MLP neurons of a small language model. Each row is named by its layer, matrix (gate and up: input weights) and neuron, and shows model dimensions 48-175. Each number is 128 + 24 x the weight over its row's rms, rounded and kept within 0 to 255. Numbers have three digits each. A neuron's up and down rows have the sign that makes its largest values positive.
After each neuron's rows, "fires on" lists the tokens most often at its 100 highest values on Wikipedia text that the model never trained on. A number after a token or word is its count.

L4.gate987:127135132146142141145108135142135115140177143137153123097156152103134166168096103142104187130181131120104141131115124152138137127154141113116155149155142158141109119131131116116092138079100148140141135148112118090135109174084155117114100121115105138116121164152128172122090143076128110117113116141098141162149105122120097131117179103138150151153187182159136143169133163147143125143112
L4.up987:127133148142111132103133117132114125116144134097125116101097144135150178169088121126101169084149092100114106086127154123125159125103129092116086120142105151108149121106149135140111122078107138129135131106128143109120158131060147161087103126108112153151122157149155156107056121150133124122159176122121106153118120155125133125171122160156119165109128156109138133163124148116118164123140
fires on: "us" 25, "as" 19, "rey" 14, "os" 9, "old" 4

L4.gate405:130126110048086160114168131137155133103172087148143120082128094113137108105095109117164113108141122115098172137133127134112107155119155154109167108111146162105105141129090163132093149140188135147147123152100101140137122099140113091118121184104121149160118111149151119130123101095157137110098157169110129118151150127100123109124077128131104131187128124108104138169129114158116128141098
L4.up405:108100130131128132081163130111120126098141153139120127104089140101072094098106138143151115138076141149105137160136077146149100105101181154099140140089129147139094128113105153157104115148128137135098144127155114138169109147146102142149112123082155165124115114112140131130115142096130122138154149134127118156098127174133117147145118116113077127173166155118117142139146102138109111130162
fires on: "ac" 36, "-c" 11, "c" 11, " enc" 8, "ec" 7, "ent" 4

L4.gate951:146156157096115152137150116112112100168119117187126126099110091088103130146083103165135115116146111132137100131100112145138126115117130128098180146157142079151133136132146117102109150141159148124129116106139158126132136133133093120143136113144098125167130156122090135069138127089152170155125106134156120095177124137194166140126100167154093125120172171126164120139126096137128123140136
L4.up951:152144126128135152142106128167144110149114169148118161146164111139124122119097120162132128076123144155151116130111121138084102133131127122116128157143089143174119142112142071108107168110121123126151157123100138126126130135109097083118147145151096099102166082111150137135157133154134158146087148140162103103139069104175149146125130153147129079116136163134114099180108118164150111169133
fires on: "om" 20, " Tom" 12, "]" 9, " It" 8, "on" 5, " John" 4

L6.gate183:062154095123130153165122155121154095085106095132154120134145098112132110091132151160160154155124123106089105123158131136119145133117126127102138131109142125148171130129105088163125139080136141155148154139101094097137101133111178136136099130157153099118164127162102095187142086131161150132135157134150103115099109134108131128131121131141127102162178110158146112119095136105123125101129
L6.up183:149112126120099132118159105139100158095126100121133133134161111155153110142105145121148140156058127148121164161111112106147146104129158145075114148158128125127140132118162108161067124152092115105138118137128123112136115156139153131142111149115134131108106148123184095140145094121150098117195173096113119094121168139168150136120168129131154120153121131115126140103117128112116132151203
fires on: "C" 32, "ac" 19, "oc" 14, "c" 5

L4.gate859:103129117135141111220144155112119142136143127148112117133143115145088111141126111127075088120138141176103166142139138133132160103178108119131132162099087137116119124126109148162134118131131155118102120131173132123118138086104142156167149114150116161151114127143117097153132128141169177161120140107149099145128076133086135126146160111085113090105184113117142082104139112109119163079129
L4.up859:130163087107105078133117143097152093104122142119070125078172108112164106130161141129165145134128161111135147119141107197123128151146143122129093160140133110107160146092141150144150100129114117117092132150128113111105104108138123181158140114123163098154141119149110170107160166098116141139098131126132147115102163104152085111114142150107120127098136135092121187144136113177114139151131
fires on: " (" 48, " \"" 9, "—" 7, " bl" 5, " (t" 5, " (l" 4

L4.gate63:083130132150124125139081097145136106130139099118144103140111148123128147080158159093147128113154081113127132139084090074120178097112145112133105164131127129126143092133125080213121152132134144122147162137138105110151168132124161119151121144103130131168132111138087096097100124103144129149165138130127110123159109135155092130116142140150108076106146104110171129121116107130099146136139
L4.up63:150111140149109109115145123113128104172150153113113131090122139115176144112149159126129119143088133118162142166141105130136125114102101136184072128073111098150106142078125126154129074175126158120142147109122140136099126113104118126140122123105155091182147156139147124144127152143132150125113112140117107125133096123095088149132131126135144098114121100138140127141090107149114123161118
fires on: " \"" 44, " (" 44, "'s" 4, "ap" 4

L6.gate520:127142117130120063167159117098150141136128123088114120137128146094095124098113136126100103065088131105150125142121151149160120155140133152135086158119126124156128152184164112117128091148122123175110164101137103116079147090110136142122141119156086171120149109111127118128156147145119183160146101134116105173155122123107082118138105166145096087173157125126107157111153110147172145112110
L6.up520:109116155102126097112116137149140093090116111061128123141107138142123143142157121189073146125109158108152141140124166125130132099129104109109170161125137126124124135159131168106094153078140115152102132151096152173121160107115129106124133149158126187098137128093155117072117181108088125131139126185111108124179152129098144107134111108128173108139137095102121136105129110067141129140135
fires on: "," 33, "\"," 20, "s," 7, "y," 4

L6.gate559:123119116130129152137103160118175102127102198159158133135108116077094126115121146138110106125144125151083123115117112093163163174128123129154146145151163205126133097135152153145120102150121159150091124113105083104118107127118138124175135117080157120115092148094106153131181142147164147107133139143133140106126152155110121104133126102110118143164124118162157157134103112099153132146105
L6.up559:092130137164143161078146150104111118078190117122169104108134128145113095076145108119151123129133159135112147108113134153142123170119090077132097139165119126117117117162174127094125126129114160128093123132124104138155121127148124134167093079161082151136128091111150131129110197135162128185141106118149105140122153146118158123132136084101123113159178168147168124149119165130117124108101
fires on: " under" 31, " of" 19, " U" 13, " over" 6, " the" 5

L4.gate996:155072149093123153098108149139105150112077142112136112130119127092134106126129127135108076103133150105110121088108114122097118114133119113157130152151152145152176120156113159163140133130069169126179135133112100075106111169135166127118118151130109175128167176114111107159070098117112114129127177133149149134150132140145132117104125153139094133115087129176148164127096173150140132108137
L4.up996:118082144144133123105152069096143130097123166132161119126151159089148144159153133131082104134085081136100099128148091148118139118121136113115120129112180133121173118132106159130111132145106153151131111120124136082128156118169121137132148115138135129138115153154159150137138113151121102162104115170145139152158163138096100126079126125123137155131089153092160084142109159152129090085132
fires on: "." 34, " Paris" 8, " London" 8, "8" 6, "78" 6

L6.gate719:121178155128130156160127131116111110133147150099171117105101155167110156092159151132107089134131155158139139142104064095159111137137119136138134151146113134146141115131158144141121118093158155155164125110102110070107123092168171110107121139118153093132130149121121122113113134134144128161115117113118113117133085144137133094110127188144149176126137179128119127153094090110140125122130
L6.up719:158188110145110117169098161136129156141135157107102137143052129174111157123139079160140128133111086104149116129086109155130108143139141137124150159105133156116107128135135129106095118142104160166161165144084132169130127151107117159107138113125188123152136098134119165099111139164096173114121174123110163137104110106128135153122112178130131142154094119128128133141092087152144087103166
fires on: "om" 24, " name" 15, " Tom" 12, " song" 6, "s==" 4, " term" 4

L6.gate427:109178121149082171129121145142126114120101120141146120119138098148128146132138152155115129125150082137105083094116136099149142116100130071120102125121149138140132152170128156143100140117134137117135076092096140101144097163131149121155129172115072165068126102128135099129141096116067126118118148144128151084109127135159101146116116160156092147156136148121136151146138100148156143139141
L6.up427:127182101141093126155117133123108128107097141149125185147076104111086114145112114122126161114178174099163099139096140135118101124152142151133089139134131163130132089143133149116132124129084101143110088149127142128129098175137162171090093147174115149110129124124164112124121105083143192135104159132147147129135111176131090117130153080146134136149126127101166151128133123136174136147152
fires on: " at" 35, " in" 30, " as" 4

L4.gate219:145139171132147126092136099119131103132115153112125162122106128086120115131152132168157122082129136206141131129155126099118102126140121129113129121079138106096126152132155137122126174128113159133115129121131106129137161164112146163149133142105142151146140123105165114123101168142153126163144122110170126162135101140163103122131100084104125138133100152141120129120136155135110121138116
L4.up219:088125160099139120131159160095092095130158081111079143119120115078135175122162191168106108129113130152100114157150117130118108097097136125084116167089111116091159133163143132130146138111118154147132191144121131180134098170150124104138127142125127157096125159094110175073126140116161155154132116151112136162095133123110085108115095105110121101122076138125133144144117133109149144145130
fires on: "s," 24, "," 19, "a," 12, "es," 5, "ia," 4, "an," 4

L4.gate677:108137102128128117138133147120166094150123119155157083130139166101113143128147073158103103114127149159123128096155139122129058137097117122121148111180115145145125146184114143105175144171151132117124119144109159146108141148097132117154127131116154175097148118139129120134141148136107167135107144148131117084180112156162134129146121110139142111134078165120070124141152171127098126114083
L4.up677:113108132109072122133164096130139162175100122101128089128130145133137121082124164110137147122100126119148148133140147138109085167106140126160121087137146096138135147098149158148162100159105125142164127156153160147123128145140118134129148101152111079123150120156111146127120172148128131166169144122161160091115093129115125128119176116113131126142149127087141129139108126146134150132148
fires on: "kh" 16, "ah" 13, "h" 10, "um" 10, "w" 6

L6.gate445:138153143119142125157101136152121142116091125113106129136106130164132130141184089194076154136101120116110097114113130140153123141143153184152130114124121104145139122127084103147140149115104127137152142147137095146087095101087109165119126124137130116151119127156173111123127143111143120113126132140138100120145120094146040123138099118126119117158099127124116140193101102099090174103125
L6.up445:160111140129115132143085094131144168138111103154123146104097147132094118072134092140101165152138142120137145167139168125155179140116133076158127136119171146146135141150107116148114162113124140130106142122102148112171105123110118151093121092164111144154140120160148159139117140102165159099169149160136133136117130129143118138141097121106069100132134124093105113178104079132065170081089
fires on: " expl" 17, " as" 11, "sp" 9, " but" 7, " St" 6, " while" 5

L4.gate144:127106102135129148134157114113161125133138143104083114135100116101114118146125146138133110128184149145094129138100123110144131146094198178168126135130151119155148158170139108146145098101136129127091115132136132186159137114104129109128153105142123093130128075120114109121110117089168126146134152123142159096154136100146112130130158126117116102164113153175123115136138108169099091085152
L4.up144:126120123086113140105134129112159116135100111147150157138098134094159145136143123137159124134128111109130126090158172101136140114127151102153110121117123103120156117119115087147135131129146129118135128132106127157137145099157116127160074101107083102132151112120097100101177147141152133126095146162110165123119147105091123108102132102098119130117134141125131133098111107153134074126132
fires on: " of" 14, "f" 12, "ch" 8, "t" 6, "w" 6, " 100" 5

L6.gate462:089118128142145132149149093145170106165127122078141104153145133111156164117142105079092113121164111144114123143097123112146117116139160119112046182143109103104144159113125105093150119127141142147139116154136128102141095119099134130143144132106124171130117132112140112137105153154163108101112135138131136158184074144127127091148133179138122119124124127134113103150148082105123157109101
L6.up462:063131150116123146128141110160142117128123141160109080168169138142120178144096155112146141095156160118085111077130131144089152128108115076114170095141103155144138122126147132119146141094129132149127152112143129137107167124136154139148085080144143128103136177153109135098120172132126127121088158093113164118133137132142149159135130148125137101156107128094163109152182142112101132144147
fires on: " \"" 48, " '" 13, "\n" 9, " it" 9, " “" 8, "—" 7

L6.gate847:169099156154127119081101051113155151142115144136121114114121121133120164149172123107103123115150108144091115133126114106104134146056164157099120175114130138131127151145128119124107161094116105125145159120092104158150136149128148153145069147154133145154110079118102126128120118124147123152115146124123141161123153127142152092096146140124134168140139153129183096102121135165176139113086
L6.up847:118088172085148143138122101167122144121167165129082127092128109173131115194169141121117165156112137146098130107111152109065135154125121117142082109050108119131108158160121161149078152055117136132117091170137105119166125116135121126143072143100137124130160084133116150130139163143137136137114156149146127119120154110149134152141127158132146131121118137151122108169154137139141170119122
fires on: " h" 36, " H" 15, "h" 9, " \"H" 6, "re" 6, " m" 5

L6.gate151:129105125164076134126119099142163119124152145093095084127129147120148078142168135158107161127147135141145086154151134111154173083120182107153125139123133130144128137099123137114118105092142112141080117128138129132128091097133140158148124071121136175105073108139135107112165154133149121137120102076133134159125120156111069151125139161137129146106110172134117114101162171157108105139137
L6.up151:116116106124153092131133136158162179116152138169174120130152141138152107136168139130134115160100096119165129106121131195123128113133114087072114117118133139116116088096127116130147114128114130136145130134126124122117136166156087182132159119148107146112084148094122167149094169120116107141151091112101185137145125137134164110114119166131134130106156134077141126132121137123109116089079
fires on: " of" 59, " for" 7, " and" 7, " con" 7, " de" 4, "-" 4

L6.gate787:125174123111131117099141113117184099116151101144121094119144169168128135138149115125143105152122090192114179111142121113113126163091098125152123142144111145161151166157103179098138151106103140108110103093110110153180101128102131082134126149114154099121141095119169114138117128074123173155153164103101126098119123132105131076154134104081130127124145142102089147104095086159103126153163
L6.up787:115145092126115138119145121130142139117137127091115123118106159121119139141097110146113153155150089193094117087113140111112203130116139085124130135089150140164145153162155134130107115145123179142151122119100098125123123146117120112095162149119077139119137137127144122095121134118129097173123146144098124119119119152154116127058136140142152115160159128073135130132132120125113145117116
fires on: "w" 25, "s" 9, " W" 7, " \"W" 6, "ing" 6

L4.gate487:119138145135143132116128126121125139144160122094132144130116115141129160102104152172130126141130133166156115181100086128118138102132143111062126136065116110159121088136127160121112151140149127156147158087134164099107122125153121150179086172087140151133099118098139123145127101184150144190115135085108140099137098166123078137113063152141133183150160118144131141117155166111130161110136
L4.up487:160103144139116130152146121151133132146146132125136118088088121122107166138160159131142141101091158183139129151115093087124122113105122089085118143081149155107111126172125127174146140097103105124138160105139135154120128154150116102126103173145179124118130090111084167101093131204160129153147095132137154130125125153129127138135110146108153090146139122161139151127140153112122086114149
fires on: " and" 54, "s," 13, "," 8, " or" 5

L4.gate839:132142087174148092127120158127136131153111126147131105138151158119115114127149098105125111083145177141082096168128122122132155142138117148168130134146164117145159153154124141128089127138136178084110139067105144160121148108137164121087156143105132145156133095148122134131138120143088107173131094111066059142102092140132125134143134155124144132116137111107114165099136146112117107088119
L4.up839:132121174112121138139062080140139127120170092155112122136168140176123083132176128147109123090151150115138109142123154125134150120113122121180184106143122115144064155097142151126161130119135157089101148126140144091081164113098096142157129126138156111088157159132156112099183137109132119085128116126158143123136136124158109098107121160122123115109093157116139120094118120131138119105143
fires on: " well" 20, " along" 14, " Notes" 8, " once" 7, " Source" 6

L4.gate338:161125126114162160172159152101120117118139150118151086093122096091122149115142107108113110143090116149125103157155120136152140131176147143134117113164158122109117094137113074116145100145128091126122165143134143101151155112143147094095118088148127127142124133114107100126149151113097112166126079122135112150105128117117119140098161165136118188144124128139117101114142118107152099113100
L4.up338:100152120101100069121152140137153118126111080157138139157129084148127118126191109126128126168162123133101131142132149094158119108080153133141113123153165126137135058132084119173199121142118091165158144124138143123095136066086123113123143145133157129138104116117101161096172130124169125087121120149148131136135134116120112083104119168129130174098186110160123147143128159128091096129121
fires on: "\"" 58, "′" 13, " by" 8, " Ca" 6

L4.gate607:144137146146151075144120088108134088164110110120124117100112140101136144133137111091109141103125123108108068145142148150137136066150149139113128128142183129150162113111130127134179063114130128142140141129083126108108160086116095136138129142123099130126097078162122135138127146068106132086111123149115128128155181157133121121157110143123137113124146136112136118121139151146154133118150
L4.up607:172148145092134115115092144142134104148131114117141150141149093151114081134133139137130117127148122135055116128149102157116102084136109119141129093103162102134135092142128146161145100167156115148107151139126120153105159118148177096114101150143116106137153154144146118151160134143099102138072145153133133090104130130155112171128104136112168133139128147118126046106111185135124151122142
fires on: "and" 17, "ol" 8, " or" 8, "al" 7, "y" 6, "en" 5

L4.gate114:125087120117128138128113164119139170071151149086096127138128108153115138107152111140156092126138140134112135128120108109112140117160090119188108099121104118129176082139152112105122125155102148115134134154104148104110096132150158118126157138155137136117133143126136174120112113147131131091104128111105113165081127110113162138104108103096135123170127132149140112082147119106121107108172
L4.up114:104114122160116124097100128152123160092108103101098152173154157099087130118125109121124175103115168138114112109133122142105087126152137119169121156123107110155142116116097182099146135140110133164173097176094060141117099132135133111123155121104104107146095145088142157135121117153148131129092178112151142174134125146078121159138123098128130109148135127125104134132144125158129140136159
fires on: "at" 39, " +" 8, " |" 5, " or" 5, " World" 4

L4.gate994:133135153086131143155113130122137114121122177137089136128101105081109137158116161104110154106175115104111092161124124125157125086152161121173145115095128133101123153142149083151128119101139179191125183123140114126092153112124146098132133076098110142161145129126166124115101112072144107106102125129140127115121098110180148117095143138077118137151152147141116105079136160130112117103129
L4.up994:125156121093118105184139074122170123159141149120080084152101133123104147175111130123189173136166106110112157111119132140127136096101141140136119127131164124151106145117121137091126125134131134114118114087122120141075143109140127160115153146113133106082125094134171121133138124152168161131090172110139132111096134108164107178118139162121114088145148086120165121078154164134135110142167
fires on: "ol" 73, ":00" 4

L6.gate756:165124109158157099119065135140174157134136157146122110130120124093129142117147158140110106125148160115163127138093108114114110180086171116129121131105110088131074140157121106128114131125112159108129172096160116134122136143165139153155110124129123118134111117165117125107080109127123165152117145117099133135145070147139149121086133134153122133132119151094113135163118108175137114152146
L6.up756:156140120148122153160155085122132154121108114170129126149104120167136097150160099090103117121064105175084104139143106132135157131139127072108146106104133144099162155095109116139128110115162112173137096120114098093149143121142104159179105113168183119115118118100159121078137163136148158151126129123142113083186145148131104098114186110126131122108178142112159133064174138154093136079143
fires on: "n" 19, "h" 16, "f" 8, "t" 4, " aff" 4

L6.gate602:140121126143117115139132112140113128099120151119159099131159134094117147129100091120120150114122148107145123137092121142114139095105140116139138121120151118123133150149156121148115132153147125130147133153095126144125103132149149121137152100143121148107094086159132128104179126126133108083109137111121118089075101166066114149103043109105148119182097133165050136085097118113149160170121
L6.up602:128124112109082133131180092121137093119166161144126135157127116139109127158130151123110121105140117147136129173154096127137111109135158108052165150120165108137134127134133159122153127136105101126143106142098119136141124108129143122116151086127124118086092107141112142101103159153175152106123112134141081124144061144143129170146115120131151153124114128101121126118151129160134096141124
fires on: " for" 25, " /" 11, " played" 10, " United" 7, " every" 6, " chart" 5

L6.gate226:158126181128141108165128123102146136135088118146113133114130088105098133072139117149112082122112134133179092100113123144104091121130129208132140166140136095120117118133147125105136148105164119119098116114076133073080120092109124135161135153104107114104167140163139147169110111154139158115142196118140105168103148139152114141118124140096152106119145184111120117130113122156121142118154
L6.up226:110145103146187128143120148132128124134185077114118122109141113118158132101105124099084096085122105126134115095110138164155158142128145141157116097146114128092104157149157118097105182117189099149174123112146118103189149126115109038106133121124113146109125171106139153121116146160106157128159122101110137121105151111128100121119134167095146133108106135150112128161108082163107148128115
fires on: " m" 19, "m" 11, "r" 10, "ib" 5, "n" 5

L6.gate887:157132144128085144131175123113106097127081135162117098116129125115145065139136086130127171093124090131131123146153149098126122146147120080143162137109134093134150156145121083099124087149108123142116160159154160081118084135132147109110146116136129084110164159086116105131091141117094082102144194130130130145121106111139103124161130142100077109120160103096145152132148097142095152073163
L6.up887:128147097119103111141153122158141112128087116130143114168084130126111102166096095173111123102151123131162110094125148115134109133166106142156125120110101138142137163121153139142122129154136112141118134114129153092100136141116128131099162157128087134138187162130116101129098205127126122136162149169120149111186150140143099099121139135145105105125097102111145100142146107118064174085172
fires on: " had" 35, "ed" 8, "ing" 6, " was" 6, " to" 4

L4.gate28:135133176134100101127103138120187164147132119113114145187076124111151141126102113197107132123140141114146166142118103128149159131118138115122112138101100098164130154150088161148182114133117145166136131105127157116112145126130083147147102127127126068150126153151145105047155145083134136141139148129121112148122109130153143179162111097161145116133091121189132124137129104167118122133122
L4.up28:145124156130115128135162134136163144075109148099147108143086120120134141118103128177136118172145098117154121109135129117116116101114156115176166130130117103121144152138130108140100130125130031126166162142131110114104108135147163142093156120149125131124147125138133125145102105102138159119137071089123109165120117125110115169126067123132146117124091136155166099161157162172090159139123
fires on: " expl" 26, "pl" 8, "sp" 7, "ig" 6, "fl" 5, "l" 5

L4.gate297:155135133120150138118133105134114079081135129142104143135145143123167077094141132125151131101114097129101096140154108149119112103131112152145132131142096164138113114131086092109089148081107118168190141139113147130120120166109154122115115120147141185077146071106078184157143163120116135136129128150111164100169116131104119120113107164112087146102177143124142165136118141129142110117125
L4.up297:115117095151152102149143094094083128117165135130147083055132129110133128146154123113149102123110099149119139165040143153138134193146110135109124152126128102140117153134131151119109153080127134086128179132145093109128114109112151172142139115120170179125138122149103092105132089151144083134142123134115058136100119116160068132114165095126128071146141101160132138138163118162164159146100
fires on: " h" 35, "ational" 8, " social" 6, "p" 5, "er" 5, " personal" 4

L4.gate602:088148121154120121139171150106113142168034125097135101103099136136108136164090153131107117162133114091141131126123144137133115145120116148127129121072188135182149151129120079142123103120108155138128117088164157107124143111128150101124136110119102141125141168107107111159136114116145139120088090125109094122129164112106091165148115120132152116167158106140169122148144134092138129115103
L4.up602:124136137133174099151107112176074165089097089126107135129136088150132137091081104174123174131135121148103109133110164169136177143117083144127115149122128142130162145125130133121130105107099102120158122115136177160103133076156116109122141143167128140109097159108100107129129130152099155050090171122124105155168145124123112166116121100159104141133112101107145104109122151136091138111147
fires on: "el" 14, "ec" 12, " neg" 9, " det" 8, " Hel" 7, "ie" 5

L4.gate842:139111179106105066103100123179127116118108115137113153169115099154114102141141101121132137110161107154130136147094148131108134069156148129104105137105077078138135113136119152155150098121101099123146107125102114152111131118162134143099120145119141131147113090138124119155137105101101109145164097100095141132097166181103123122105096104099101125144132110143176169095108160139182144143128
L4.up842:135129117121189146095110114114156128098116132109115147110121149125113137091139132162125121122110161144104128157138111144136162111118135107133086171133135120136147148104099162147120129125128122138148135146169101119128112123132130105132140083150171154139104110108094146095083165073136136112137102145204093125142161154112092100103143146159114112112121089111131131111188073140107158182098
fires on: "re" 25, " rel" 10, " del" 7, " re" 4, " ins" 4, "in" 4

L4.gate954:103127126099136102154121141102138123129148140115137095148122131131113086136149161088154101116177089139165119124157115152101119165158109102144115148146128130154169088155123112097113133153115124155124092142113123122165126134133124115135140088161118109136136134103100160169154142109143144135152162141141121122134137127142110177131098127137162096139101127095178107122168139159122193098145
L4.up954:089100127144161121090129109134141138125154127099132155111087171125130132137133093115099055137130102139139144102100119156156144133083103109114150108162131109137108119123134135125130124162140144145178110135145138158118089117131107176129131134157175116142135145141107080100129104091147163116138136109121077113181135177102162115126134115139122164121142076125124113129122103138158129127143
fires on: " He" 17, " as" 15, " As" 11, " co" 5, " played" 4, " be" 4

L4.gate860:119119149164137112113108122106130152134119110103145130105097123122091122128140119127164079112108136137125135144132134141121120120124172136108091180139151118161082143138162115092107161152129141151130113106111121122077133143113128135110141099104073107116157118105155168146176108120142162140153213143090111166135142091101135115140144135146149179122107125123134121131166111111113097132100
L4.up860:136135135167148142122152089123120150115144139098134171139145157209094155127148111118093075099132140147123142118148129166113110152134131137141093127122175096131117142121134117087130107139122097177151116147122071157152114130113149167146118073076116121098127098128203140115136116112146137159120143156112081108178168118093132129151151097112129095125110174116115135125095157124137096127132
fires on: " m" 74, "-" 4, " in" 4, "m" 4, "\n" 4

L4.gate381:115131121161106146129141104118142139131110198136095117117129146140130109102170155111144116132204098137080142137117123123171122120150097082129120112146098182161141165167131122117132129117111113182117127135159116098122123104131119140111102148096118092138078126093099118152108179102092139096130142168096114082122125146129112087132094108139157135083153085147154129127134126155070093119128
L4.up381:143104130122098152100116118152120138128134120125115144107090096155131097151119154162131108121138151117129121141144160152127122166153118145151146127116158147119118149122160098136144163143091148114084135102127128081164158091109148129131123078105117103057126103109125073146136160143145130127139126096117155153106164139151145132149160100141126150112095079146121150145148091132110118118169
fires on: "ing" 21, " of" 19, "ed" 10, "ending" 7, "er" 7, "ent" 5

L6.gate629:117119136109135097116138148132132133114066150172086084119169109147108097133121132112078078140089147148092137135099154106119130160124110162183163124126117143129117126105167170108170112147126133161112104100071109123159082107120115118133086127115142138095150121149114156124123137149148111123145107117111123099125173157142135131116114105133114108135124139114122096136144156165101145113163
L6.up629:115141180097143111123132122129134123153093164136114074106124083148144114141139133145089081166090132113105121138125121116098135150103122156145141170111170137140135124111171155121094127124072167144134161108092143092068105143120119117123134151161132129126138159135124127130081109128143098098116142113113099136155098119150166176147148141152146124156117099130114106170135122177115175126130
fires on: "y" 18, " he" 17, "c" 7, " He" 6, "aly" 4

L4.gate6:090140154140194073072106147099147139081133130155123116191158119098093106113110148173127131094113141114125105115103102149110097123112143132121115135103094132107156112131155125133086152126114137115143108094129114125140101167186109152132166111113130126172161150105173119130115166164119139102134150054139140107126147113066143143116079136142131156150095103133128127103130137185117129108096
L4.up6:069116126114120124079084121098150141120103132116150141191124108097142145088122120176118126088082126094122140122163121089101144105132161104077129113153153122098134119162143130124096100133143115155124126134132131153141128109135134165143145141145095137140133180083098135139127154114133123104143143138120112154187139156139127128121080126092113164111132102145151113122131137115143133152099
fires on: " and" 46, " &" 21, " of" 9, "n" 4

L4.gate315:143136107134109158128170161136106112165132101130113160130118065099152086137142094093120121115147125129109125134120127124113145151155116114115090122147127067122129153172120142130141127155110204121121103127080081137169127148077094115135141087140114161099133104142151148125113108101118170103145139080145147139132140091120113102183120100170146124141197102147116098146129121109139142108116
L4.up315:157141158120112176115121117109097121109117091124168195157133130128140114113127166175115120134117116159115132137165118096102171140152111128131135162098170142113158154112114148103105163134113143150119128104133115139065119127140116129142108147157135143167133116134145166117114088131107125105151098096145145107133117130147125066105099134124151107193141175102100105096091155156129118165092
fires on: " ==" 41, "==" 14, " =" 6, " under" 5, " ===" 4

L6.gate199:101148132107161090088131162106167129122123116111109127102097173141139147121163113105181145116082132114114103170122119122121086165112124112123106130130100097128124138110083140127119125117120139150157133121154126125144138103119158170148094147101085140121092077118127103135108110155110141149126126161123140159132104158118118102175104178191136128126106140127125156138091152148137123151153
L6.up199:101150142137128109140123129105157170135163145147158173123098103114157138120168153150112115114133159156164140137116111154164111109108147093094145138134121106118105124110179146138094120116122132102145144121113162083146160143131106135140140134114162147076140130103115113115150155157142099130160125081147122109125162110112132172108138143122161149135125106102155134107157110158080116115120
fires on: " and" 72, "," 4

L4.gate396:128137095123151110097133134173137125097116167116151129108108191122156119138140138146089081142163150094104122154140164132142132156118160134151159094139105127119156150126080123140138153119103143153154161104115120134145132117116151102154144144097124099126105144164121136095155115156159130111111161145124115130143112065105107119140158142166139140134110104074152134162146160122109163116121
L4.up396:146117140151101113143151102162124122112126162117142108130192124116173148122126119157156142104100100111186125119125137138147097136146133146101146133132136097084165148105177102112156098162109142129156141158104072147118101145108085150205130111156109099118193153144124161140146165115130133100160142135140151124109128119143121088145161099155101113137139091154099139123168125133117148106119
fires on: " E" 62, " e" 32

L6.gate905:170101098129114127125143129171154092142131177137174155089105126117103131146126111147129145147117117122173109142154157110175155165142132144085092130124110103156086156096201101075145147144139158127149133149100130149120098114107130164115117133110151139101116124141116108169137119088159134144109139087140125138163168142112123091116096145108083151097087156106130099117118099165105145132117
L6.up905:197131117120165141127144128113164103125119128133121129154116093132141097142135143167132138157122102133146127137070134141148124136138116108125083156146112114136064183152155124102125140146095125150120132154131135144132116130116134121156140136192151100093180144132141138128167115068100162142134107113103121124148137172122109164124103122108121119134087127120132123130120130145100135095119
fires on: " not" 19, " can" 9, " ex" 7, " may" 6, " to" 6, "I" 5

L6.gate789:117123104106144145149154117119107134088126133124093135112105130061152152095163149108140135134159109118126148104133106118105154142116147149158123098071133164136133139081133156147114129107129125103170111141134141121178146160163182112098141140126132131141120125133099153112151079108132123166139107116141146087139144132158129126088138132144172128128138130073143108129123163131142130136118
L6.up789:096110136137136137189128121132141169134129114114141096154101126141167099129179113126129130144111143119100118100113134123119104166141111103163116152114129169152145142116118108110141106133136111102160103116157112105094146153146105095132121129089145108118136136138115123128155100110171144156126101095161113108088162125106170150135102145128121129114142122088118120122123162114148127118114
fires on: " h" 44, "kh" 14, "h" 8, " H" 4

L6.gate420:174148107153099129166184072146108110132119129065162119148150104122119053106159135176129156097113163157127126120122114085118122130119186140107096101147114140138092129109141110122122157117132159118155084101155189147125100104123132132144141094107152114116130069146123105120116137180088129133089116158114124134134117150113119130159151136098092128152158085094134169140124089129124145137143
L6.up420:141142121137112160108171122153129124099111147119113136154121093142136089145109085158163112127129130093155109147147141121090148112090138092155142142143110120155149122132164130072123173107138101132140140176124118111090123130105155127153087148128162144141184152136144107127136104153164146147116137112145126167153089137116118134142114149085158164147173128109106169085098093106165154136127
fires on: " from" 26, " in" 9, "in" 7, " between" 6, "|" 6

L4.gate532:132114145135163102140098138095123097104106112090137148089144117086123170136106127093165123104116141150112108152102127046092108157142125110146116136103133142119134123146155126123137153109148170107145128129130094101157134089116128149126114144136120194072114151146157130119080129135177146155184124124145147176150136130144115123120121125083089109162125129126150119137132135094115135092169
L4.up532:116128145172103118133065157121141131125134110145141151079120135136118155107133137101126144144163159109095180137089124095124084132139147108114129115170158148127145145126135113141159107124140123161095112131099110124122152149142119131128133090114116093132113150116100136145079142111140178134138125118089157113119130133165149119118123128121103145130131144129142140131128117090112160112164
fires on: "s" 26, " men" 8, "ers" 8, "ins" 6, "ors" 6